{"num_hidden_layers": 16, "hidden_size": 768, "num_attention_heads": 8, "num_key_value_heads": 2, "head_dim": 96, "intermediate_size": 1792, "vocab_size": 9389, "hidden_act": "swiglu", "norm": "rmsnorm", "norm_place": "pre", "norm_eps": 1e-06, "positions": "rope", "rope_theta": 10000.0, "rope_fraction": 1.0, "qk_norm": true, "attn_scale": 0.121, "bias": "none", "tie_word_embeddings": false, "parallel_block": false, "init": "normal", "init_std_qkv": 0.0317, "init_std_o": 0.0, "init_std_up": 0.0317, "init_std_down": 0.0, "optimizer": "adamw", "learning_rate": 0.000535, "beta1": 0.9, "beta2": 0.99, "weight_decay": 0.0, "lr_head": 0.0121, "max_grad_norm": 1.0, "warmup_steps": 332, "schedule": "wsd", "decay_fraction": 0.797, "decay_shape": "linear", "final_lr_fraction": 0.0, "batch_tokens": [32768, 65536, 98304], "max_seq_len": 2048, "doc_mask": false, "train_tokens": 775400000, "max_steps": 12117, "dataset": "wikipedia_en"}
MLP neurons of a small language model. Each row is named by its layer, matrix (gate and up: input weights) and neuron, and shows model dimensions 576-639. Each number is 50 + 10 x the weight over its row's rms, rounded and kept within 0 to 99. A neuron's up and down rows have the sign that makes its largest values positive.
After each neuron's rows, "fires on" lists the tokens most often at its 100 highest values on Wikipedia text that the model never trained on; "fires after" lists the tokens most often just before its 100 highest values on Wikipedia text that the model never trained on.

L6.gate238:57 64 68 47 47 56 43 56 63 73 49 48 61 63 63 55 64 57 63 56 53 44 68 51 52 45 70 41 57 40 47 53 66 53 60 41 40 37 53 60 56 51 70 58 62 68 26 64 42 53 40 57 60 40 48 53 48 38 55 45 56 43 50 64
L6.up238:43 68 52 55 58 58 50 45 27 39 37 50 47 48 24 36 47 24 48 60 60 40 25 47 49 51 65 33 49 43 46 37 52 72 24 57 73 62 44 40 57 51 37 46 55 47 61 50 45 57 47 28 34 57 39 35 73 45 46 50 41 54 54 39
fires on: "19", "18", " work"
fires after: "20", " ", "19", "-", "–"

L4.gate594:54 36 53 51 47 50 43 52 55 37 55 36 36 59 50 46 59 42 57 38 61 44 44 60 59 47 57 57 56 71 43 50 40 53 28 56 33 59 56 43 64 50 43 40 49 52 34 67 34 57 48 69 55 57 44 43 45 55 68 62 63 53 45 56
L4.up594:35 54 68 51 56 53 38 24 46 58 61 71 31 63 52 71 36 46 50 57 57 62 49 43 54 62 29 37 45 16 57 39 49 55 35 31 47 46 57 62 79 38 43 42 46 55 55 46 62 49 48 38 78 48 57 33 48 58 47 48 21 54 53 62
fires on: "24", "23", " Te", " see", " merged"
fires after: " ", "–", " to"

L4.gate645:51 40 50 47 43 75 38 46 60 37 56 49 56 65 48 40 57 65 56 44 61 49 65 36 45 44 51 35 43 63 50 48 32 53 40 68 44 37 41 54 53 61 42 40 52 79 34 54 49 46 34 58 53 52 44 51 57 51 61 58 57 43 64 40
L4.up645:35 54 49 57 44 34 60 58 54 49 52 56 34 55 44 49 63 31 56 32 54 52 45 64 55 46 43 53 67 53 38 50 51 61 57 52 49 50 42 40 43 35 56 37 49 46 33 44 70 58 49 22 51 40 72 63 46 60 40 53 46 45 58 46
fires on: "19", " go", "mann", " move", " appro", "31"
fires after: " ", "–", "'s", " to"

L6.gate1119:47 40 50 71 55 48 43 54 49 50 44 51 34 66 50 46 44 41 57 54 47 62 43 49 50 67 59 41 46 45 53 65 55 56 36 56 48 37 46 71 45 41 48 60 55 47 46 64 50 49 55 52 51 26 49 62 54 61 41 41 55 54 48 48
L6.up1119:34 42 52 54 34 37 48 66 38 27 63 44 56 48 63 60 61 65 59 54 60 55 39 57 61 60 54 53 55 62 61 46 41 50 52 52 36 32 40 61 58 38 54 31 59 33 52 50 49 51 44 56 68 54 43 51 42 58 44 38 45 63 48 27
fires on: "s", "in", "a", "st", "as", "c"
fires after: " (", " \"", "—"

L6.gate1667:54 56 53 53 30 62 58 73 44 51 44 45 48 48 56 39 55 47 53 52 47 51 45 51 48 53 51 46 58 36 45 35 55 60 39 29 44 42 56 34 45 49 45 66 44 39 32 62 33 51 54 39 55 42 64 63 43 67 50 51 65 53 56 50
L6.up1667:34 24 22 61 43 57 52 45 56 56 46 57 35 68 55 49 38 59 50 69 57 54 57 36 56 62 58 63 56 59 49 47 48 47 51 58 54 51 52 58 52 48 47 38 57 48 49 58 47 49 49 46 43 61 47 47 44 43 52 58 34 53 49 34
fires on: " RUS", " USA", " AUS", " JPN", "ZE", " ENG"
fires after: " |", ",", " C", ".", "|"

L6.gate672:39 61 56 58 59 61 28 69 54 66 43 48 49 56 46 69 64 51 49 51 26 43 64 40 50 53 52 65 42 46 43 46 31 62 54 50 50 69 53 77 63 53 36 54 41 43 37 45 60 37 47 69 70 57 59 70 64 58 43 53 61 48 40 67
L6.up672:49 55 43 62 41 32 51 44 47 73 55 47 40 42 51 65 67 55 55 52 49 45 44 53 45 45 57 67 59 43 64 60 41 59 62 31 50 51 42 39 57 66 63 56 42 68 59 60 40 44 45 51 70 60 55 66 48 43 49 48 53 41 44 48
fires on: " ", "19", "20", "15"
fires after: " ", " September"

L6.gate784:51 28 54 31 58 36 31 35 42 66 54 55 50 38 69 54 46 66 56 49 66 54 62 52 39 59 29 53 37 46 41 25 52 47 55 40 54 49 49 54 61 43 59 51 48 41 45 63 65 44 62 58 53 37 61 46 47 49 51 58 46 50 63 67
L6.up784:36 46 61 41 41 53 46 36 43 43 43 57 47 58 45 36 60 55 57 40 44 54 47 55 33 41 50 36 52 47 42 30 66 61 52 58 45 61 50 45 51 43 52 60 35 43 45 47 53 57 52 60 51 34 36 49 57 47 44 52 64 20 48 61
fires on: "20", "19", "18", "95"
fires after: "20", "19"

L6.gate1098:61 67 48 49 45 39 36 49 42 31 46 39 31 53 53 30 59 73 60 40 57 44 42 50 54 39 44 60 54 34 47 33 35 31 54 43 53 62 65 71 67 52 49 53 54 32 30 53 57 52 41 35 44 50 43 47 45 43 44 47 45 42 44 45
L6.up1098:65 53 54 46 50 43 54 61 37 51 42 50 35 49 38 46 64 48 52 52 57 53 59 51 55 67 51 46 67 61 65 75 34 38 65 45 49 55 62 61 50 59 52 61 62 52 50 62 63 56 42 39 47 48 37 68 38 44 61 36 52 45 73 51
fires on: " as", ".", " of", " am", ","
fires after: " such", " known", "0", "26", "46"

L6.gate1477:39 42 40 59 50 64 49 54 67 36 59 55 46 64 56 41 57 51 51 54 51 55 46 43 48 54 46 43 36 44 60 45 59 54 60 47 49 71 53 44 39 66 47 69 47 48 46 47 64 46 48 54 55 42 51 45 42 49 31 45 50 59 82 50
L6.up1477:55 51 50 50 44 57 61 65 40 48 48 59 36 38 64 52 62 38 54 62 47 62 70 61 60 48 44 60 46 34 50 57 55 63 61 35 37 66 45 43 49 42 61 30 56 25 58 64 40 38 49 55 48 60 48 32 46 51 49 51 58 57 52 35
fires on: " of", " most", "02", " same", " which", " case"
fires after: "20", " the", " Ministry", " School", " |"

L6.gate539:43 41 41 81 38 43 57 50 59 47 51 47 52 49 51 71 46 50 45 50 64 60 47 48 54 54 51 50 40 49 70 55 53 36 46 24 48 44 27 52 32 43 46 40 57 53 44 60 73 55 38 30 45 62 47 62 49 40 38 58 56 54 58 40
L6.up539:51 73 49 66 43 42 66 46 52 55 49 70 42 37 49 39 46 64 43 47 81 54 57 33 27 59 40 40 58 42 61 63 59 50 44 44 44 47 35 56 44 47 50 41 59 57 50 60 37 52 45 56 43 45 48 78 46 27 47 54 68 66 50 60
fires on: "s", "t", "w", "f"
fires after: " \"", " (", " '", "—"

L6.gate1718:39 52 44 41 42 64 49 46 59 50 42 50 41 56 63 54 57 49 49 47 46 56 62 46 60 35 43 58 48 53 48 31 41 53 56 53 53 49 42 52 61 58 54 54 57 46 59 43 64 51 58 43 48 53 34 40 54 37 47 36 39 65 66 54
L6.up1718:47 45 35 51 37 60 59 35 51 42 59 56 60 57 57 50 56 43 54 60 47 49 46 51 45 43 60 58 48 52 46 46 52 35 36 56 35 59 47 60 66 51 46 26 38 36 52 52 59 59 50 38 56 57 62 30 56 50 44 46 54 43 37 41
fires on: "3", " due", "4", " southern", "5"
fires after: ".", " the", ",", " "

L13.gate1060:57 53 54 47 37 43 57 55 63 50 56 51 43 51 68 56 42 43 48 51 47 59 57 52 69 44 65 52 64 39 64 48 55 60 49 55 61 48 54 39 42 52 40 51 55 45 43 45 46 46 59 48 74 46 42 50 36 54 52 57 46 62 54 57
L13.up1060:57 62 50 30 23 45 40 60 72 48 59 37 42 38 52 35 64 37 44 41 54 46 38 55 59 52 45 72 50 62 50 59 51 56 53 56 51 53 48 37 66 33 32 40 53 47 38 51 41 58 50 38 72 54 47 58 50 37 48 41 65 57 54 56
fires on: " ", "|"
fires after: ",", " May", " July", " February", " April"

L6.gate629:56 63 45 52 51 52 62 53 56 46 55 61 50 37 60 46 42 44 41 50 43 46 64 48 55 58 42 34 41 56 50 44 46 55 45 56 62 45 55 51 59 59 40 80 34 48 46 30 60 44 52 60 53 59 68 36 48 42 53 42 63 47 44 59
L6.up629:44 52 44 59 56 44 52 38 53 57 36 43 45 57 77 51 65 46 41 54 63 58 41 53 41 54 61 68 30 56 72 50 50 77 62 49 56 54 49 43 46 47 66 49 34 48 49 62 47 33 56 51 55 43 39 50 29 59 51 42 65 40 43 53
fires on: "19", "20", "ate", "89", "81", "1"
fires after: "20", ",", ".", "15", "17", "98"

L6.gate1043:55 40 50 58 40 59 39 50 61 49 51 45 44 47 50 40 50 50 45 49 53 52 44 46 51 60 40 48 54 40 44 36 55 48 41 30 46 52 29 61 29 33 25 65 71 51 63 66 52 39 54 50 22 47 37 55 44 44 36 56 67 60 53 47
L6.up1043:47 46 38 44 36 53 61 48 48 39 51 63 43 44 41 46 43 50 66 34 58 37 38 48 64 32 45 66 49 50 57 42 60 45 46 44 43 49 62 50 44 45 59 33 50 57 50 64 43 39 39 46 64 62 45 62 57 62 43 61 38 50 52 48
fires on: "s", " |", "in", " sc"
fires after: " (", " \"", " NHL"

L4.gate484:73 43 45 66 39 50 59 76 67 41 70 53 41 64 63 35 59 59 50 47 43 41 61 42 39 52 53 52 58 57 52 44 40 59 50 40 57 57 49 69 34 35 37 44 65 57 55 71 38 52 47 45 47 59 42 45 29 42 41 50 55 37 53 62
L4.up484:46 65 66 47 56 49 41 54 51 52 52 52 65 33 45 37 44 53 70 73 36 50 79 67 53 29 56 33 49 40 40 56 40 48 58 43 64 53 34 49 70 53 61 48 48 54 59 40 44 32 37 55 50 43 37 55 48 50 39 56 40 47 44 42
fires on: " —", " single", " party", "["
fires after: " |", " the"

L6.gate1257:51 45 58 49 22 37 52 47 53 52 55 51 50 31 59 40 43 48 26 52 42 44 41 45 66 48 57 43 45 43 57 35 54 69 31 34 58 37 36 52 64 53 35 39 71 64 60 45 39 49 50 41 31 53 43 65 22 54 45 53 55 52 36 50
L6.up1257:38 49 55 46 51 44 55 57 37 45 50 52 62 40 59 38 36 64 61 51 64 38 25 43 61 56 56 51 27 55 46 53 53 44 42 32 43 45 41 44 44 39 49 34 58 42 61 48 50 59 64 56 50 64 52 44 53 62 49 52 41 63 74 60
fires on: "s", "\"", "in", "a", "h", ":"
fires after: " (", " \"", "\"\n\n", ".\n\n", "10"

L6.gate1023:48 49 44 75 40 35 45 69 42 46 45 18 55 39 50 53 40 45 41 40 59 58 59 64 42 43 37 39 74 53 63 53 51 42 24 55 53 43 59 49 52 50 46 56 65 48 49 58 76 37 37 38 72 47 65 42 26 42 43 40 46 65 73 56
L6.up1023:52 51 41 77 52 61 43 27 43 59 57 43 62 43 63 59 55 46 58 41 40 45 46 68 36 53 57 48 37 43 41 42 42 58 42 52 46 55 74 45 65 30 34 45 65 43 58 36 38 33 67 49 64 54 58 37 48 40 49 57 75 69 59 53
fires on: "ra", "p", "a", "h", "\"", "one"
fires after: " (", " \"", "-", "—", "\"\n\n"

L6.gate1169:34 51 34 66 46 57 54 43 56 57 39 32 43 53 47 54 40 49 52 55 60 33 40 52 61 60 58 53 46 32 44 57 61 48 38 42 44 38 37 44 32 54 36 69 67 62 51 42 57 60 63 49 51 44 53 48 61 51 42 39 75 46 51 60
L6.up1169:44 54 47 47 49 34 53 43 60 58 48 44 57 32 46 53 77 75 45 55 50 28 47 54 51 47 43 64 60 56 52 26 52 42 63 46 47 62 52 63 55 59 57 45 55 60 54 52 41 46 55 56 64 54 57 43 37 54 40 41 48 40 40 48
fires on: "G", "\"", "t", "n", "is"
fires after: " \"", " (", ".\n\n", "\"\n\n", " '", "\n\n"

L6.gate1764:78 36 51 69 47 53 47 58 46 48 69 49 42 42 39 50 59 58 60 41 36 50 43 47 30 63 45 43 44 56 45 42 57 58 46 39 70 30 47 52 60 42 58 69 74 52 55 36 35 39 59 46 37 67 15 60 62 59 48 57 57 62 51 47
L6.up1764:45 57 37 54 57 65 44 69 44 43 55 52 40 51 48 51 55 33 57 55 61 61 28 59 40 64 45 62 52 40 41 44 55 53 45 51 60 63 40 61 46 47 35 39 44 42 60 52 46 40 50 41 62 65 43 43 68 30 62 56 51 68 50 31
fires on: "ong", "in", " which", "31", "25", "h"
fires after: " ", " (", ",", " to"

L6.gate1703:53 37 27 61 36 45 51 59 41 52 62 56 51 38 50 52 45 46 53 60 51 61 61 39 54 44 61 67 58 57 59 56 39 53 43 37 48 54 45 50 39 38 35 39 69 35 43 68 57 64 44 61 43 65 61 62 48 55 49 61 56 52 58 25
L6.up1703:52 27 48 46 33 43 79 54 42 40 45 57 45 36 77 65 51 41 73 75 52 40 53 42 41 59 46 50 44 56 49 68 53 43 55 49 62 64 35 51 46 49 45 53 48 57 60 52 48 58 61 63 54 49 47 61 42 56 37 44 38 34 48 70
fires on: "\"", "or", "s", "un", "and"
fires after: " (", " \"", ".\n\n", "\"\n\n", "2"

L6.gate1622:44 41 29 34 46 54 24 38 49 31 74 38 34 44 52 53 61 54 53 39 42 60 50 50 52 47 53 58 45 60 35 47 38 59 44 42 55 57 58 56 43 39 31 37 48 52 59 47 61 42 53 40 64 50 61 59 39 61 39 46 51 38 49 41
L6.up1622:52 42 57 50 50 61 61 56 46 47 38 53 40 44 29 46 46 54 39 66 46 56 51 53 35 51 48 11 52 59 35 52 49 64 58 52 44 52 49 69 49 43 57 45 55 40 37 55 43 62 47 33 42 55 35 61 60 67 43 45 58 44 55 48
fires on: "–", "36", " of", "24", ".", ":"
fires after: "19", "20"

L6.gate424:50 35 48 45 39 41 60 49 52 48 56 46 43 65 65 46 48 55 46 60 34 55 47 56 44 32 48 69 55 58 39 35 36 49 46 49 22 66 49 47 43 54 53 67 56 39 41 37 49 60 57 53 56 54 40 53 45 56 62 57 32 56 61 42
L6.up424:51 37 60 50 64 44 60 46 38 38 43 58 71 61 53 52 68 37 27 43 58 42 31 47 46 41 48 31 65 52 27 48 45 54 58 76 57 53 48 45 51 46 54 50 65 54 43 49 46 64 51 52 55 40 31 60 49 46 61 54 41 37 54 36
fires on: " of", ");", "84"
fires after: " University", "19", " Ministry", "20", " Court"

L6.gate181:45 61 56 57 55 30 47 78 63 57 44 42 51 38 54 49 54 48 65 52 43 41 63 46 46 48 56 34 53 38 52 42 49 60 41 48 67 30 45 58 63 48 47 46 61 51 60 61 38 53 32 37 64 45 28 43 42 44 55 53 37 65 58 54
L6.up181:45 41 22 68 50 38 58 53 43 45 53 63 48 50 49 42 45 41 59 59 60 77 48 59 51 58 45 50 48 40 43 65 49 64 51 48 38 31 40 48 52 52 52 59 59 41 26 63 53 43 46 69 67 59 37 46 70 53 48 52 43 58 48 39
fires on: " which", " as"
fires after: ",", "\","

L6.gate1780:52 42 53 64 47 40 45 49 35 70 51 68 60 34 37 51 29 39 71 48 61 37 29 41 56 39 50 46 37 48 65 53 35 63 42 55 51 48 45 51 40 56 39 61 65 43 60 64 49 48 39 66 52 46 38 52 44 48 45 46 51 48 73 57
L6.up1780:55 63 45 62 57 70 60 64 43 52 50 59 65 38 59 46 35 31 63 39 56 52 59 40 52 63 45 39 61 55 41 43 46 68 47 67 63 51 52 47 50 41 52 66 70 53 65 61 54 46 41 54 42 57 48 34 65 45 65 45 52 57 58 45
fires on: " which", " while", " Marc", " for", " among", "ing"
fires after: ",", "\",", "),"

L6.gate464:45 50 47 54 67 40 41 62 38 55 64 43 41 61 58 44 46 52 62 40 57 56 47 49 50 44 60 52 67 53 70 50 33 56 60 48 49 47 55 60 46 50 42 55 61 47 41 48 73 53 45 35 56 54 50 44 44 58 44 62 46 57 22 54
L6.up464:34 47 49 57 52 62 43 66 35 37 58 47 57 48 44 52 48 43 41 37 61 43 46 54 65 41 57 55 52 62 44 67 53 44 30 51 46 54 44 59 51 54 56 44 60 37 69 58 48 44 51 47 50 61 61 42 68 42 57 51 48 45 27 28
fires on: " as", " Pro", "4", "5", " Euro"
fires after: " ", " such", " in", "ia", "s"

L6.gate1109:37 50 46 63 54 40 39 60 37 34 61 55 60 37 42 51 47 26 42 50 50 48 52 37 61 52 55 13 60 46 32 57 53 46 55 48 52 39 42 48 55 51 25 44 50 45 44 47 57 43 44 53 38 58 46 53 46 41 24 50 45 47 59 45
L6.up1109:58 47 56 53 52 56 51 48 50 45 37 53 55 50 58 42 58 50 53 23 56 43 57 48 41 54 61 49 48 40 47 51 35 29 51 46 44 45 41 40 49 66 32 53 49 58 62 31 54 46 40 31 39 45 41 49 46 60 55 60 67 48 49 42
fires on: "f", "m", "d", "n", "80", "Early"
fires after: " \"", " (", ",", "==", "—", "-"

L6.gate1199:58 35 50 65 48 56 50 62 54 42 66 35 65 30 41 70 41 69 52 66 65 59 44 55 64 56 39 64 39 50 61 80 40 50 48 45 27 31 49 42 42 51 46 49 56 52 48 65 56 43 56 48 53 50 67 47 21 60 45 53 59 47 45 55
L6.up1199:44 41 48 48 48 47 54 47 51 47 49 39 53 45 39 50 35 48 55 51 59 52 53 55 57 49 37 58 59 61 52 31 57 45 41 54 55 71 42 28 50 28 69 56 44 57 68 54 58 57 53 36 48 55 46 44 48 46 50 66 55 56 46 53
fires on: " one", "\"", "n", " entire"
fires after: " the", ".\n\n", " \"", "\"\n\n", " a", "\n"

L6.gate942:56 28 60 42 51 48 47 56 61 53 50 38 44 50 50 58 53 63 58 58 59 62 49 39 35 29 39 61 55 59 63 55 59 61 60 41 50 55 33 58 50 38 41 64 62 45 55 31 41 53 46 56 45 49 46 66 39 53 53 42 58 50 59 59
L6.up942:56 43 39 48 48 48 49 44 62 37 52 41 58 52 69 50 64 35 51 64 46 49 49 58 45 58 45 46 52 50 44 29 56 65 30 54 57 35 46 38 64 49 47 39 33 54 47 32 57 45 40 58 54 44 61 57 72 44 37 56 48 63 24 53
fires on: "4", "6", "24", "3", "2", "36"
fires after: ".", "′", "–", ",", "°"

L13.gate910:35 47 50 46 30 44 35 55 66 29 60 60 48 48 36 47 60 57 56 31 34 46 46 30 57 66 47 42 58 36 44 58 48 48 25 35 58 43 29 49 29 54 53 64 58 32 40 59 55 59 55 55 29 57 65 59 37 46 46 52 66 48 51 42
L13.up910:63 52 43 49 55 58 40 46 31 32 48 43 48 54 55 35 47 62 36 53 80 39 67 48 54 47 64 30 58 56 50 50 56 57 52 58 44 32 49 55 31 65 73 56 59 52 48 65 50 49 50 54 55 45 44 50 56 54 67 52 38 58 62 55
fires on: "19", "18", " the"
fires after: " ", " (", "–", " during"

L6.gate1468:50 40 50 37 47 42 64 25 37 66 52 57 45 54 61 30 65 51 61 41 56 53 46 39 68 51 46 39 79 36 61 46 38 44 46 49 58 52 56 48 60 41 57 33 54 47 62 33 59 46 33 63 41 46 49 50 44 41 55 42 56 36 41 49
L6.up1468:35 48 43 67 45 42 46 60 69 31 54 54 36 38 37 46 42 51 47 44 50 59 60 53 43 51 37 45 42 42 64 48 52 43 75 45 56 70 40 45 48 36 46 54 47 66 54 40 47 59 44 43 39 45 24 56 52 35 56 46 58 58 42 44
fires on: ".", "re"
fires after: ".S", " St", "26", "0", "46"

L6.gate1541:52 60 43 40 42 58 40 49 49 48 53 69 50 54 51 56 54 50 56 50 46 31 30 29 51 70 63 36 54 50 57 55 30 57 43 46 40 58 38 50 40 58 43 48 62 44 52 48 55 54 33 45 47 59 46 52 43 46 47 43 59 42 56 64
L6.up1541:46 68 61 48 51 47 55 66 41 69 46 59 35 50 56 63 37 61 70 58 51 53 38 62 58 54 49 48 55 47 49 47 51 68 48 38 67 65 52 57 47 64 47 60 49 63 54 65 36 56 34 46 47 45 40 52 55 52 63 62 46 32 43 53
fires on: " ", "19", "th", "18", "6"
fires after: "|", " "

L6.gate104:60 50 56 67 38 59 54 59 53 54 54 65 27 30 32 50 55 33 54 46 45 46 55 51 40 55 62 50 51 51 36 43 68 54 54 57 59 41 47 40 32 34 39 43 37 51 39 53 61 36 35 53 30 50 62 45 58 47 57 44 35 63 37 35
L6.up104:65 45 59 56 42 37 50 41 49 30 50 68 45 65 44 68 51 50 46 41 46 42 56 41 46 34 47 69 54 57 48 43 60 39 51 43 61 39 61 47 31 48 48 53 60 54 31 78 62 36 39 46 35 61 55 26 40 30 56 61 52 66 35 42
fires on: ").", "1", "19", "0", "94", "98"
fires after: ".", " "

L4.gate1275:47 54 48 56 39 47 65 61 73 58 48 29 39 44 60 48 48 62 44 45 64 34 70 52 57 63 56 52 52 48 48 57 53 56 35 49 61 61 47 49 56 57 46 34 41 34 65 54 41 53 51 69 40 42 51 31 54 51 43 51 66 54 70 38
L4.up1275:41 46 39 58 60 59 64 33 65 72 52 37 39 46 50 55 39 41 70 52 75 67 57 53 42 48 45 45 47 65 45 51 63 42 52 50 59 45 68 46 57 63 58 39 26 55 40 36 48 53 43 70 47 59 47 34 51 49 59 55 50 57 34 34
fires on: "20", " cont", " pick", "76"
fires after: " ", "–", "19", "-", " and"

L4.gate1114:42 46 55 50 47 61 42 33 29 52 51 55 67 53 42 60 33 47 48 61 55 58 41 59 56 42 35 37 51 60 50 73 55 43 48 60 48 45 39 57 55 33 34 40 56 52 41 51 64 45 60 47 52 33 49 38 41 52 26 63 54 72 52 52
L4.up1114:46 53 55 54 30 38 35 48 35 70 55 60 48 41 55 45 34 25 51 41 33 50 48 48 47 42 52 33 64 48 52 52 53 54 41 37 58 41 44 53 50 35 41 48 49 40 55 56 54 44 60 55 53 49 46 54 48 39 53 48 52 38 56 60
fires on: "16", "54", "73", " pat", "15"
fires after: "20", "19", "18"

L6.gate508:54 54 52 56 51 52 50 54 47 36 41 49 44 48 55 68 24 49 40 52 40 50 54 52 49 52 47 50 53 40 38 58 41 57 50 43 40 33 55 41 32 57 31 50 53 48 33 62 44 64 33 60 54 56 49 68 42 45 45 62 65 63 58 51
L6.up508:39 49 59 54 51 56 49 59 48 62 46 43 53 55 39 50 61 63 47 61 51 57 56 39 52 44 53 58 21 51 60 49 43 55 47 50 63 55 29 55 62 67 44 36 54 62 61 46 46 61 58 47 43 67 56 58 48 52 52 63 44 43 54 53
fires on: " being", "A", "b", "t", " making", " which"
fires after: " \"", " in", " (", " to", ".\n\n"

L4.gate1723:45 46 79 49 51 49 48 53 72 46 57 74 71 56 43 42 61 61 50 53 43 34 44 38 49 47 50 59 46 34 48 44 50 57 48 27 71 49 47 28 56 32 53 52 34 39 47 60 65 54 36 61 40 59 49 58 58 47 27 47 48 46 49 55
L4.up1723:71 63 45 65 54 53 45 32 31 55 54 67 64 43 56 58 47 43 57 55 40 32 50 45 68 46 27 45 45 55 61 50 48 44 76 49 56 35 53 46 64 63 56 33 31 56 50 53 41 66 42 64 52 65 42 62 47 60 49 52 60 62 48 19
fires on: "S", "A", "I", "26", "vert", " Bak"
fires after: " \"", " (", " ", ".\n\n", "==", "==="

L6.gate33:59 36 62 44 44 43 59 39 71 48 51 61 47 44 71 26 50 53 51 47 60 37 53 22 44 62 36 58 53 45 53 46 55 51 47 60 60 55 70 69 33 50 66 54 62 44 62 36 52 54 45 53 46 42 15 40 36 50 71 43 65 48 56 73
L6.up33:63 35 46 45 52 45 44 54 58 56 41 43 48 46 57 42 53 65 55 47 60 43 48 46 52 37 45 55 50 51 50 63 55 67 48 35 63 59 56 37 46 63 37 31 68 46 62 46 44 54 39 26 53 54 54 56 43 51 54 45 46 36 43 54
fires on: " ", "1", " River"
fires after: " |", "|", " "

L6.gate13:64 76 58 49 53 54 55 52 53 58 56 45 58 37 47 38 60 66 42 41 52 47 67 44 52 49 45 49 30 28 51 43 39 32 45 61 51 55 62 49 50 62 58 63 56 40 49 38 47 54 50 52 40 60 67 49 44 56 62 56 49 65 44 46
L6.up13:42 46 46 57 69 46 54 46 50 52 36 49 57 47 40 33 50 46 63 54 54 40 42 39 27 48 31 29 48 50 58 39 62 53 35 56 65 58 51 47 56 49 58 57 45 56 36 49 47 35 57 38 38 68 30 62 53 60 48 38 61 56 40 48
fires on: "20", "19"
fires after: "–", "-", " "

L13.gate995:46 66 39 44 54 47 48 46 83 70 64 38 43 60 48 46 59 18 47 51 31 31 46 48 63 40 42 58 38 43 71 65 60 61 48 51 55 58 57 45 42 55 39 51 45 32 42 66 51 54 54 56 62 37 52 57 50 66 49 35 56 43 57 49
L13.up995:53 50 48 42 46 49 42 51 73 67 58 38 32 51 59 42 79 26 51 52 35 42 39 46 56 31 55 70 50 46 59 61 65 58 59 70 60 54 69 48 48 58 52 51 43 44 28 49 57 57 55 54 66 54 54 32 46 56 48 28 52 54 45 40
fires on: " ", ".\n\n", "==\n", "\n", "."
fires after: ",", " also", " May", " July", " February"

L4.gate397:51 49 65 26 54 52 47 44 45 45 51 51 60 63 37 54 39 48 47 45 43 57 59 52 54 61 48 58 50 47 49 53 59 45 71 27 50 49 66 59 32 41 53 46 42 48 61 61 54 34 30 61 51 63 37 39 39 61 51 43 70 47 43 48
L4.up397:39 60 50 39 39 58 43 56 59 57 58 53 50 49 64 53 52 58 59 50 44 45 47 45 58 40 54 34 48 56 43 56 47 44 58 38 47 36 55 38 48 51 58 44 49 40 30 55 53 71 37 49 37 45 51 46 52 36 47 59 37 45 55 40
fires on: "19", " opening", "-up", "ach", " Part"
fires after: " ", "20", " |", "–"